{
  "num_key_value_heads": 1,
  "vocab_size": 2048,
  "parallel_block": false,
  "init_std_up": 0.0185,
  "optimizer": "adamw",
  "decay_fraction": 1.0
}
MLP neurons of a small language model. Each row is named by its layer, matrix (down: output weights) and neuron, and shows model dimensions 256-383. Each number is 500 + 25 x the weight over its row's rms, rounded and kept within 0 to 999. Numbers have three digits each.
A block is one neuron, or neurons of one layer that tend to fire together. After each block is what it responds to, as a language model described it from the Wikipedia text at the highest values.

L2.down59:488510489515438523507488511503509525490543487511494478489499515457523512505522502515560452477472473479463515510535500506460528505505513510490474457507511468535542438520519534523542502505504498484490559530498481479462491536507507482501477486485499536496469475504503504529512505466454492500442508443489516471518498510501460508521504487480549521513495455499501503485483501541504558494555
Description: Word-final or inner pieces that complete a word split across tokens, such as "ted" in demonstrated, "t" in compartments, "ce" in province.

L3.down397:472465471520485435477526485502484528480485498517467495504503474478475514535451467482518537512475522513444503478491536447486506518478510503490478502505534452510484486528516533525552481498508485466490509528476506473555497508583516480578470471522477525543505524507494484495505511497503521504509484455538511488552501556489534480475508507469531507481498498484477520531492520470491496466507
L3.down463:513488539530499514482496453496482458493555460502548482489494504494528507538512522525476487487481494520490517509508468498477470487470541485494516494459452540490500541536520506515491460485471498521544501471513475480515523444520470489549490458532460499461476514481464521471512532503457524470512500504513500540494471500483490513493446479518501491510487552498490526469498517511474519522499
L3.down480:545559498492513507482514517487512509529505524522476496504516478496516465516476489482507494496486473500489471546537508502467471487496472509506478487526506483491517510536477493487520509482470502514500549469518467494465529512534537562515503479476517518496478490510500551489508515517533528473477491512512503515465514439512466444517510527541514480483471475494476497505453483497525479522534
L3.down570:506471537483529477478537528533520506491509516465486543485463497488526468508535514479500495529516485485484507459508530534538511495466523518524497496477542503505496478484467510535481502515479524506500509530502486492515482520539495505544484524451468486503458509535493534498486525495452498495513525470464457507496522504489484534484491521454501485527489453551542482444501539461478520487490
L3.down608:518506504541470447483505513532470489540514509484533484504513498462535520433501522505526500507461484477488542508465461497493509464488517507459586500528499437458485491530516490517549524496500527499551520481511452469501477499523478501498541455407458523536504515479523504481504483511524529472481502560509536507517501516550475522463509486514477512579571464487475534556499490480501500535540
L3.down765:479485543475536495497463517536482483493533467457514454499498473524502483452501516443495501539481465501478550488435523498509464484456497485504496481511493522507492480479533550485499474501454484534507502431525526490556488464505479528518479491490476535491486491514474517452480488526465444475539539566529469518513497529478507480522485493512458513496499500518580515518532499514506503477520
L3.down783:541540500525454545534470465512477534498510507496529473518466520519532475493504484499540497481505523486496509483473525470443489496537472454472497496509497513474502496477451504507509487508489519472473493459494504491487514492533515457490520470465505494546512483445538510495553456466457523506519496538438499486524505533518546555532468540493551493488468488500521456503485533540557445487510
L3.down788:488532526500533512461476538501490491499512476532533498475496509511492498510539477512514498528485522507506515448510531493558493541532538507499446488500497509513483478463509534502484517476459528516473488479531501540504479523483469510542476499490488515480496494470508497494467519507446465542518529499507478494469503513463447495536503500507479446471526503490503522531510488465521531492495
L3.down804:481473503514534469484470510533501492504515538481477522500522533485487497497501518495485492505506472510484492506460480508503483526480501489492506538488533533493550479510529523489527507496482501497521508507494499489462477458507509497497532461480526474552518464524549494516467467564462539502535532493489512488462462477490509506514481477479531520462508466514499493457483545546526525536499
L3.down1091:517504506526494485496528533505484521557535521493491480498508516521492521496525487465456491501475473499503481535482508500480471481475471469484457526514526500473503536492529486508518485483505504486519479531484455519502479487539517525501513510462483490504522502443491526545471542542538495463502498461527509481461538458547521480453457436530532461504502495480493531479495485529529453501486
L3.down1096:562504536514539485481531499528475507510503432516487471507533532518519487459528501501469506531495467500500513503469498515515472430525544484505486531467548497514466491461504497529502520500477497521547484489512502480482512491510543477530559487476533483527476520512519538505492522534481451463493479524470530481497470520536426521479464451452479534506510517505498498494497467481503480479508
L3.down1131:441523537534516466490472463489495484525505516532506530483541476503411487507511486509468504467496469546445458504475489491524523514480476453531518461457507489524525477475529488512486497507504474483510511514507477469469521532547451495504484515524513490509479534470484451489445498487520502525552547517483501483538501509494475522547504494510531502468525514502485503482489485501503505502500
L3.down1158:502480498490511464488499474498480462515544521531501497507528487476423474511463499517479503547527489482495497527479537470482481473513505492498484474509476498519467530556488474528489492484457557477511512481545485504520504500507497486547512500470534485510545491460519488505445508490505523513478547505461487512528494502525474526490509492491500488517498518486455452546515429499478511518485
L3.down1176:492537518437516470527546518527477457503514551506482508508509505486473489534520538516449467510507485485508485481508531478491515487476502459509528490465510483544473477487452499506495490504561465498498476481462462479535473537518504509499494506490539510491512479485493493528522525566478488543459478489522496504486535509516526574522508500525529474481542540461473484460536531567499462501491
L3.down1192:469508476496498491508497482470526520518491496480475502529491515490514520519494461545494496486500476545524495468458507483490494471462495480481504495481483529508494544497540517533571495479497512486516537498518549456463520498483507537525522504501483519552537527488476507500488512485458485492522531462500494511480462554534503492486532472486483459505484506467494529504478484540464511513495
L3.down1244:505520530511507500512483487541478524513500465481519539507464527466484542482508491442504493527466543494497493510501503493484453487503490446471508468512524460518482524469499530496507539502497504537498450492512484525513494504467505468530484509470456462517496531456534471498478451487480458509499520500504503498504507553506537497521509491476479512507516490486509513486495485452517487539506
Description: Second or later word pieces that complete a word split across tokens in ordinary prose, such as publ-ish, secre-t, defa-ult, st-one.

L4.down269:490485453480516472472486514504477500502493545480514464498473495450513473530499503485505509516506531506491472472521530500501495496499513510538485476488563467511506486474508508484522494503526464507523520498525532521454532495507500500477460467474490499521514511505504525501506453499467466495443523474471538512465524494485497514503512486489483539493505520498499500484519499527505486451528
L4.down399:510476479446488491501456478473505512518514497497472475497520489494542478513486494458470480526462528509522528470485489492495490487480527511524509469510531483516493532501504546512496510451507494513494476496503476494485494478532521513549488490501468511495551502473487484483526530495554463485516535499478522510539517463499549480547521495482532512459472516465485495483501513547461503501513
L4.down557:491488526483472486453547517493467464498473482482503484515513494466451523501481498516452521466512468527492513495487492485481491492496516517468476448530515498550497514561523505498520467502537527482495487481483534534476470532494469527512468509514507512503520535556458518515509519509488516487505507536502502521472510527509515491490469525495508476486538473552486510483489481482518513517471
L4.down828:493508482535539484510440484533474501508526477499521485501523507514473474494510500444505481522479518506478503528528505481496542505517485493542533542480498492499534465488514474517524501493479515474523474506491509490494491501547507486476435468493497518474506444514499514520498487456483542526513456507503460535488496507556553511515487519561521464504513482458518517535519493449499486537462
Description: Second pieces of words split right after a short opening fragment (A-st-ana, In-st-itut, in-cu-mbent), plus possessive s after an apostrophe.

L4.down161:484485493502509490540481522518468480551547479485498510486463496486495544498543488495492487496486520490506547516491486527515490485492515471544518487464546483513465455508498493492478538475515466526486500465534476501524511474527487494482501477511508511497503533500517512524502472487483466478490448475514523475499508498512498519459509456504490507492523451510475521540461472487515506488514
L4.down648:492461474477496499483524495500498490488445515493509509469538521486510496519515514476520474523510553476508485509526509531494476512560522513508507496521499504512522503497462501442514489455508529525509518501540480519505492490480502506496526512529508463499418518500488474533457482489529449481476518429460497477521440505482488481518509495519500501540469495507500528531483474496517430442502
L4.down829:500516444470471531469502511530488496499449503520520504514501507499481494542491468499468505476496530491497466510525496456516482514522527503486519527490485503501480544449514478434535456468505495517531466517417490539499489519486579504486487487495532482487518478494509471519464501508515467464482498485544550488486493501514498512508523488478499500517477554514470525483477509478482512481529
L4.down832:508481499536514452471528522479484500511488527488453514516501493509486520505512467492479499486466536483518506473451493551500502498471525534515476477548446492518490537498502509497480549450516511529499454497528528521533458528471482494491506517529496499497515484486476487535519485526510496533490484510471464541476500484524483493489512474502500503521562530525523458529508480498508502486499
Description: Fires on the first piece of a word split into fragments, often a lone "t" (turnout, twice, ticket), and on "|" after empty cells in election and sports tables.

L3.down30:486477545484440506473516494462528472493468525512500510482519503536519495511512440472486486565547492489524512506471481452494454482486540517536450521499481455523535465526467462535526503499515482516474508503493465484539477512483471451466539481512521527491532517487453478507498549535544543527457489488468465500535515485520526539530490471537493508503453533512447497491468479524515503508494
L3.down48:500506523478490506474527510467498509510512511511451501536515513507550536472499530483530510540498489526538492553469529501472513544517537484463528472476478494508458467483499436513547502539471520516501504528486481516501501511502489499540525511536467450518536517482474474531511494490459556474486495513498506511514500503507533524508520536483497505475515494525434509498498458504521497538538
L3.down94:466523480507432499497513516542489510482492518473504491432483557471527538492507493562509485498453490496492530502491518527514530520523491540502478538542517477547523466506453497490518461458478483448502504502525496499534481471489484486499530486493512465525532468488542495467506508461491540513487523467479507488495435472493501471490497482518501535487540454487494494527468474498480525486508
L3.down166:512507512521498502511493503481489539496488505516550491487513486510497508532540481512490525508482499533479483494509482544500475474488506492544523536527484480487506536500485498503488489552490530470458474534506490484515536526498466493522500534494507485495448475505500510499486489473467508495461457528546512501486509480483496473472469507565516508496466534480509521436524485488507486491516
L3.down219:493536475493498479474496484481492472483545496498489482476523458525511461509519450522562489480513537512521496509544559443512468500488504492481470517492498457482473485496511519502459503515488486525513511527539473531506540474543528479482475486477520495515532497508447509519476500507504502467483487470510457526512502528506502524484464525455535500525505536505465530542490490520526487539527
L3.down304:513540537498530530504501493463505498492494498467491500481519486502486496501493494495535523495512519507498466495486523477484476515480518479514483505500450491485469483476457466515479505511503492523487487551542515479515488525534526503526532484505463498497495518460517485505471483483499503478448490520498468478537546526479460515503476549477539492494473515504510486521492491547513453483514
L3.down522:460496538536505506520507487478487540479493480491460532509494469514475490489518512485517499513488512469506473451531516515494494458487514467469515524453492502491504499526544451454432447494487506516489507532513469488540511506502466472499513542474473473446492483513512505515527523482469516539498522501492519477477495501513485501538470503473496474517469497522539485491539476458547493524550
L3.down613:471505488500490484462560493474537512526503472487522513455479505524493567487519503479520496446473521509507530458483495506496517484494483546501491478505496533512494480555503485508464492510541507493485507549555500484512526515528501492504526494476453472525473513512487504508465495489517501524469464529516469438498517473474484475510491513478508486536518508521479505574492513466447492493506
L3.down644:488500536465523495495478455477501500530510507489517501515536489477466543475478497443500512541528471466513516458481505521512510547472535484508527505546521493478535490506473500467527472527482508469497492560535536467556479507495492495514510475496484528533500521487441527520502469512504492466473506482489531445520484491518551536492502502530504487505492459511499503473567530482506559521499
L3.down699:495501485506489504455506557501448483510536522510523511500553527465503486526524479509531492509497554502526538489524532501497481513480559448449508482481513489455500491518490499470507546534510510481500420510513496501458498496539465478495497525510529511542497515496452485483520503491515489487506485463503525513514516494445462450487525497491510506488493467511507471448500482516491506510486
L3.down801:517488491517460532526516460543501496526465499467501522506485499545512471483481448425488502506512497474454527485528553493456514478499499520526459460507506516494496473506485491487515482502497484509492503519529485520460478554471492532533492489465498511512479502491496481532521469479496479503512504479463526507468510524469496527529457495468535442503456514534501507497484518524518491557507
L3.down841:534474538467469469508527535518492520513539505512511487518488484459528496482465509498532504496543517503549504451496497522466498501524511446471473540510501478504476464504525462451485490508527493497511453502479506500495478504514496512472488518471550460500498493507458488506473467474493503488492547527457521484512509513532463489493504512458470534512494478485509476504523470511534520507529
L3.down909:527514511516493505483495487526520485514509520479502500503464523492522525465532503513510507508483496505512500572554475490505450492468544516540492483495487496484513515449503503506513493479504460471529540507477453486453500491522564518495485495521531493511500509532488470473557475499488501526529466513554480464487562508501448531491429461519483495504497491505486487476524467499488480495485
L3.down970:514461519481500531485495502440478484508462475465530479492539519431497526512486527479478485513520484496506485507506489488564481489542542475468494542548459464485488513443522487519489497470455499516472502514469513507504511489542488532546485532504495511520504516500460478514504496488503507527490497455515481526520539507509532497494490488495465466495542463489480504449501492555492508506513
L3.down1078:521506486515440507470494516523523484500479490525509498480517468524495484497463485478552466511494513519516534514493495500515489493470508501511515474527492482449481472500512497521467494488521513527531485546481484492528493534550462502540544478506513529461510508474500524515532473487498494525496501497505550461494535486517487504490482515508519480473514501523496524512518506523491474533526
L3.down1216:507502478504507500547486486491519497489519510532494499494517458470503477489510515497510468492508447486504479508448505489549481474469536492525464483449526507510484501492509499514516476512519494468507461530471512471477478472505528501508484484505484484485526535569470507472464490516499493497499490508452517537474475505462488483502522515471516457474493489472509518496521482472460507558509
Description: Suffix word pieces that complete a longer word split into pieces, such as -ation, -ing, -ial, -ion, -ment, in transform-ation, remain-ing, influent-ial.

L4.down427:499495501508499494456519492505469486468478513489443500514514534460501500514536508547473472493475550487472504533562524488520515544467502474537499517487518552466458445505488486517483491406514516503518515511484489536507479476466457517481495531513505511519474531468536479480522495487469518525483473446527494494484504493511521497468513446490515468509518508547535492491492527499487472508473
L4.down720:451465480465486498522482515494481542460505555472482484506507524495520541515516536486512497470532534512477505498529532479493504525477478520455526489487503565534531526517430472488477500515526508449513491508481524535447477488490538521518502529507467507486510510507514520507483490455527492518501507498538516534543482522463527462507494498494547500530462556438474436442496484472487525519541
L4.down771:493515505472474479511475486466503493508530465499486500500525477480520525485472496517540474517516528539512522511496475484476532492499523458494486536512498477490486489486510521519493486469543468498512483490507537524456479546492479527521490509499464450497474497509549533521492494447498483494493524493509527489457489479563486478528537451552480494477463531532508508508548521553497466498466
L4.down901:563518504476494489536495533505465454448483484509558513473474498517501472521518529447458514489533475477535529489497555513524486512476500532514529489486473520460498486502533541515499468494499504513537513489519520480502504532498501513484537511455488550461490514570536511474438511473506475531499529481473471473484528482492491560495467457491481521516495483491491450507450477548504506520458
Description: Short middle pieces inside multi-token words, right after a prefix piece, mostly "ut" in executive, also compet-itors, Societ-ies, cap-it-al, dis-able-d.

L3.down6:454515544523495512504506495485486484489506519502509460463533473543497518513504510509555481495494444475497492512475466517524461475515490531498441484501508525483490500497499514504492504512454470499546519520536527510486523526527488527473482469474497509528515481470496475522472499540489472475519447519462466494517525470507462477514523495486464553535503460474467484528500470523512499544522
L3.down158:513506538519511499488474511502478478496484480495475496551526480505507456550499496485553532495509481488532521516525481516522511481492504502490484529506466449493499516531487498526490490464512491459508457508458495471467520478527546544524474508522476519499499510547507477488482478511502462525530469524535483446539495503518491518495499506499533540481514472500457472501531497561494483488519
L3.down231:513491514516454487467525479529483495478542507517514511479521514518487508534517524516491451505506509510541536492507521525473477526475530533499533484529472500501450502484510482536544489498501489471463503523471492518519466521535509510518502502487524452513507495527521494493489504471468518521523523490541515520482491489457530464532507542459534533518511504480495509514514525500482493529489
L3.down262:526529494504550499495505475551493540543512486493519489518532507491537500497503469494440497482508505526479511467546470502505553498463486478493501491462464487520498493529504513509479473461527470496503494495544500513433506462501492493503487493468515515488495489465470506497481474522497526471465501485489477535496449518500478522487511487489498415475528492509468512504523508488492499513491
L3.down466:531484531461531472534465486529520481520492470510492497501521505463513510458548478502495534494523557494467524476482500497510469505540478505545452494504527518508480450529497540481499527502509536478516467540528445509474463452501497483511492529479485508496530483478456509520504492513486486518505525502517470489473511493542459448510472522516559510519509518524538536505511488483493438470504
L3.down472:509461532490480459495495495550502504506494487497516478487455479521530477485517540506474499469540531503546487481468480517518473500492488506505504484514496545464476477489503507483490483467533510516495458550532470449535450483480470477534473530499537528492492468536540502492496501514517514435492538542478470498482464491527543514568476502477514510529507493501509463467534492493504502491514
L3.down559:521522510524472501479464475549453507519483479521478501509481467541492514449501477494472521526529508494492507489474494470540501491524515496487482508479507522495494521479464533506471499537523486503485498500502492514498482504507503487555526506463503520496540535496461498551502517514484522512467493491516447499512505485480522460511522487498516450474480494509561516494484460529504519478514
L3.down563:500490469510462483479492527499542521498489508483502505516518518550511532498473528481525488470516496497515517477504507495517481490523501502485491471489541504492540494510451455498535501453473512533529491484523491525522475566509451499519458456453453501473455477478530499517547500546532499521516520485508532537493534475462516468561531494544514503499515489495513502530509562499446489481474
L3.down569:517516508522448494541493485501506513465516502533510489496510511527507502514449466492484484488484495472474522489493479439565476544521523493512527460532503523536469479513465514507463565473497474515496490512519489483484509483497475545470522501551489520503519496494490488501487466504484484525500519556511454521439472523501507534472493479517482457536474492480513498524488502493500509532518
L3.down586:508548558486500458537490507533540474482529503487502484500477468482469529496491546493483536548517469504472457497475500504477525462451491463472503456530519528448504522507485509490489486549501504523488462484491526465478488524538431508491503485506496481513526493522525527470501531475506493542484486489503513524507458509483471522507492484462482495513452512500470517524529521507473504521525
L3.down628:483490515514509514523485502479489470467469529534521484466459469513516484500459502507518508481544452517479522532483493572495472486533479511552502496540537532486468529495501517484442504509496472524469502527483533424494517488492536564477504542483468500432479494491502506466529513486472471540588517520491494505514467496511470513484524456487466494519536476478543459469518485497506499509518
L3.down637:461467493510504505474484529472486470472488523455480497527472519521493530502499521497476493485508494465465515518521495461473543509512508503479489524525507463506484463511490510493549494515504438516516540492501475511505533477515491476478506542513503543514512456482501499518480497514464496473534534523501493509458538490526507507502473515468495503459517536500490498491572471532516521490505
L3.down697:503524524505479497511502488467524485454513474500458462444511479490518509494506524521503519483527531516489477497535496492486532502473509554543496500528472533485481490521474454518467493460490496503480457535508493480514477496535479501480508479561527503517524469455518492501487453516462512468519549513527530519511490547491510511471481540491543535468486543495502465520534492510571477525516
L3.down718:508516485523510483477535478554503517501457528529493475492479454508471524518484504518490481489519493491516471468511473455515536491498515506505477526500478482521503525486476488545513521549456560482531495492491503505505515500521491494537503510491520531487503520502501397530483498481462538537528508489508497475508500523459500485498506518525460470507449477485510470537480505502532525503524
L3.down1024:448491485498518505514504510525491492494488513549534497485476489510500485467512553515508507499540491478520481493516470525500540489502503511517515505531507521520471518493502488474492517478530452505525512547501467522459489495547511530518439520474513527494527511552482489467516501563481508503486523515535525450524472512558524565487480483482530502474498537497511490493490490476498493487567
L3.down1155:512495539510532541506444488519480505538530481541481501474473454502468489496509476513464494534489525443493474526519520531477523477513507502507532472516532506533457495490457487505491508527507487484469489500472462492535482501491516514503451451489515476497475485444505505537495509542502513500492463519486552520514538492492515526506484516508490529529515496487452506461499497523489448500538
Description: Ordinal suffixes right after a digit, such as 2nd, 1st, 2d, especially in military unit and title names; more weakly, the first piece of a split word such as t-ough, te-mpera, ter-rain.

L3.down68:516493511534538501469481482507503498450471551505509489532505522502517512492517495510553481464507499507501507468500539497510503520485551547560467436551498536486518519529517484562459523506491523501462482448496520499505495515475491474453523490513491497491489517544480522498482489509527484520495527513514469442535517527486494508446475484473519511487495533523527491504526492497468526531489
L3.down109:454542539507479468494551486541469503490516515497485511534496435564524464541521529501501495455468489484443485539513483503487536497499497508512471542499454497458521541549471497483484482511551492499473480480495481490467478504489505519492532495487549499485541512494486529506511534519508504476520529529519489490496492481487449558485503523521457561531495481482481463534527491489483512490534
L3.down134:537527464528492449523495497479448498498510467501478532499480479469501476523521500480488512496468509508512507517494460497511451524495500506434528519474499484478506553512510527528471493520501486506470508463514491471535520510528519497465471481488547531513515552515531519514533453515540482520479534509501527482478500523474565464531461447515487503488490482514525527521474511490521522503519
L3.down180:510447530463482471484483486502522530493475560501506450488493459529462501479539535538479493468495510514469526496474504514514509498535522518524467512494526526498523531459518487512483531483475489493460497507462515562482481426527481509452508511501511539508448489482471483494521472519519485548522465514513469483460468493531474498458478468502489538509474467491464493465452501530523460498480
L3.down266:502486449511504446458524513513475494511522510466501470479543506551489494528517448504454486517488478489482544521508494457498479477494510501485453483500528479506515519468512480498548516501534481493463508513514469490523501491510472548536513465552481526513507499441472478527491506533499503531480502504516525509508493515493520498539477491501515448508513460492439519476485483478510531480516
L3.down270:459501546445539520519466458493493494522522484470499460458475505505514504483497504455471506549457490506450525482482494491483464481481517510540521493549464494507492476500539508505503451547481499491495498543517497515459488486513485524543502455483502485506459485454446514501529475480517501493481471512486479518511539467506542480503516506475484479496472457512521495469513501519493557508517
L3.down546:521511488489502494493482493478472432508503524520475460471521485465516467511515456455501547489497456503501518532541458514487519522501538502474515487505521531466481495462495515512517510500482519491494506499517490474488509499527514454522504538506508494492571511538441519506528541527515506503494518516484519478533539513478477512459520507501511468482518487468480510539500544499491504513498
L3.down655:550469512502468496489518456499528483537493551515512503527495484493453495514513487500526492457500518507524483504526504444431466526479500495476471495497525530438505536493546483487519511510484512483455466486490468541546500488486479456491451491478532533516509475482463515536502501490507473514513511461452513493493539475527491505514466517511520522561493461514517471474535451500475495476537
L3.down679:524515482494479512472492535491517500476476484484501495514534482513531499467513512475470494512554509522551502501462492494472467502508500542501499520459471503517519501503502494484521473509532520481501555462548493522482538506509505491502494502510508501549468523473510530478514497532554517446451451540573468496478465474505486474471453476475522514527497488545454482448494487491478476450489
L3.down767:475479510489524498511534535543518505475456486496519473483483486497479500511489542490529484520523484490481460483551525547449466483489540469541525468506496493507581546516488520484487494522523501485476475536466524468460519522472472542501505488505467538478526505498501548517508525480441518539532489486488503457502525491482474520505485468500538500509463470480555485498499521522514472514472
L3.down823:498539526511495505517513512529547506484525482525484526484520496519490539484475482498525497484505515507528492523486500482516443436477482453528479507521475508470463523519468501509485481520479476475498517476486478455520526470504475504528478534513532534505486490531508511487495493486502558526491472546478524496486513535526443459494535511504502499519475472502455490533527505504475505470516
L3.down855:497498494530531502475477549482491518492502467543512512528502541493547520546480475489510509488511507469511495466466499487514510517519496498453507517503474511489508444490489486485489530497449536542494540468537499516470510473490470463564487492505507500518476503504484521485457466522530497513533498500508502568495510503483471487511543486516513482476531440521522483513520509480517503511509
L3.down979:501461511488506493475528527512502498482489492485495482507505493501527446503525498447496485508430534490524525511504521516530507502476559475504473515469483514530554503497561558483482543506497497503470461556494507475486520487526536494502492497442460462518485479489476562488486495520466481518544499497473558520527499519486556469499540484496471484459510474481494490501494504497489511500499
L3.down1039:488506490478505517509496500522450472482482511458478480454488546513483501522499466522547497534453524496492527543493476541481524493507485464529524535521525538509525482474483490449522536450549505518470498540516469491443472495484492494554434498478496495539552511488493498505516496466496511528509540506495506456516489487495470493471491508487474481525521503479489491476479542459499449509507
L3.down1090:508462510505456475509503526528486499483521528481500548503484488502502511496496507489496481511464476473540535533494494482511485503520552527449510501544516485567488466506479537515503519540490512446479468475456483518544497513541521535482528462465519447500498504493477504471483507475494522537531472496502493523472489540524499502488520511504505489538529531475524496502511493500485532482522
L3.down1276:553499486449478495506512505517494523515470539515505509480490481569510516455515553455485519463502503479480498481420529481535506499503508512483482484503515511509534517487514547523484492456479512518505494504501483524544472519469497488506506548467491511506502485550497477484520523534543520494535527456528442513495509484485485454524497475472519454502510506459531521482483488506530483445468
Description: The token right after "the", mostly compass directions (west, south) and "first", plus split words like the-se, the-m, Th-us, La-bor.

L2.down187:513496514538529495511565496492475498505536485538500499492491464498478499493520463480510491557475506531500463457532494499472511471502461486511503501517469494443516505535499473539508459495502499488455481523448456491518504536505497477506508501484546530491501522526488489501491494487485548505473493490518464464465509480444496504504517503491516463490451475500486527493515507490511497471524
Description: Final subword pieces that complete a multi-token word, often in names or headings, such as Rac-ing, Base-ball, Taberna-cle, and closing == of section headings.

L4.down218:459518558516532477496524513531475478501521510487497480488519526499574476539456499519509487518505527548463500498464493507488454554491503508499495445555498493494460508506497448450490485480481489536539523512503461465564498505511509518492498576524519468506502488493439487513512499506507517501504484466470486500514508529498508518457570471503470520508474492513491485488497488529508502510447
L4.down778:487450483514484469521474493511494452467536519483460524478505479510526517549520484490451472448480497495507507509539542501514532519517499469499454509511488516498525508498476519483476462495513513502494500522521467494516457483443482447491503515502466499495530486489465530505508534494456528481440485491527562465461517544484468521481519458498478493502497482450560480476491501516531510488465
L4.down1031:495480471476513526506481541504441462506528474506533487463507515499494522523510548505526538507524519469473533571488515463531493499523447503538469526524493513531506487526456476497473511532455503527513518458545531530456500494469490502459477485516509492471461511467493487531561524484498430492530504523508461486498511560488456502460487464479491503524481497504490509478477504537465513483446
L4.down1060:484483546491481493518488488479477476463526472487496487504502484488489500498512491464513519521542519505503503494506494541510513476507525488532501518519474519482457536496481471473510533483531504545506527521465531466501483500484495541531473487506452497509515532479534512498511502536511511493503497502477483453487511445512480549504505472520496452510480522542477518510507475491494464484492
Description: Final subword piece that completes a word split into several tokens, mostly noun endings like -tion/-ction (fun|ction, revolu|tion, f|ra|me, indi|vi|dual).

L2.down1045:466511545530480539496506530492499501536482495496493511482488469479491534438516511545523502504573509459453518484491483470467504514526500484475539508456486515514494538474545491527510499498511484477550488525483490482528500514496523504469504464531474481515479487510443524517522452475501476524496499528503462497492471526521488464497449513484522451506514520489505529471504466492473517491538
Description: Fragments of ordinary words broken into several tokens, mostly the first piece after a space, e.g. em(erges), ne(xt), s(aying), act(s).

L2.down249:510488473503521539521472510491490491506490522528494495530469487520498476485530533477497498519525515547503513524494453521496483504500505517490456487491496563495539542502521508481486529493512485547492486497511500533515497535500518462499484512524464483482466537508528512501436473526453498500522488499517462462510507485494520451549480504465489514490499473515512494490494478534494476471479
Description: Word-piece endings that turn a preceding "the" into a pronoun (the+y, the+m, the+se, the+re, other+s), plus plural -s suffixes as in women's and settlers.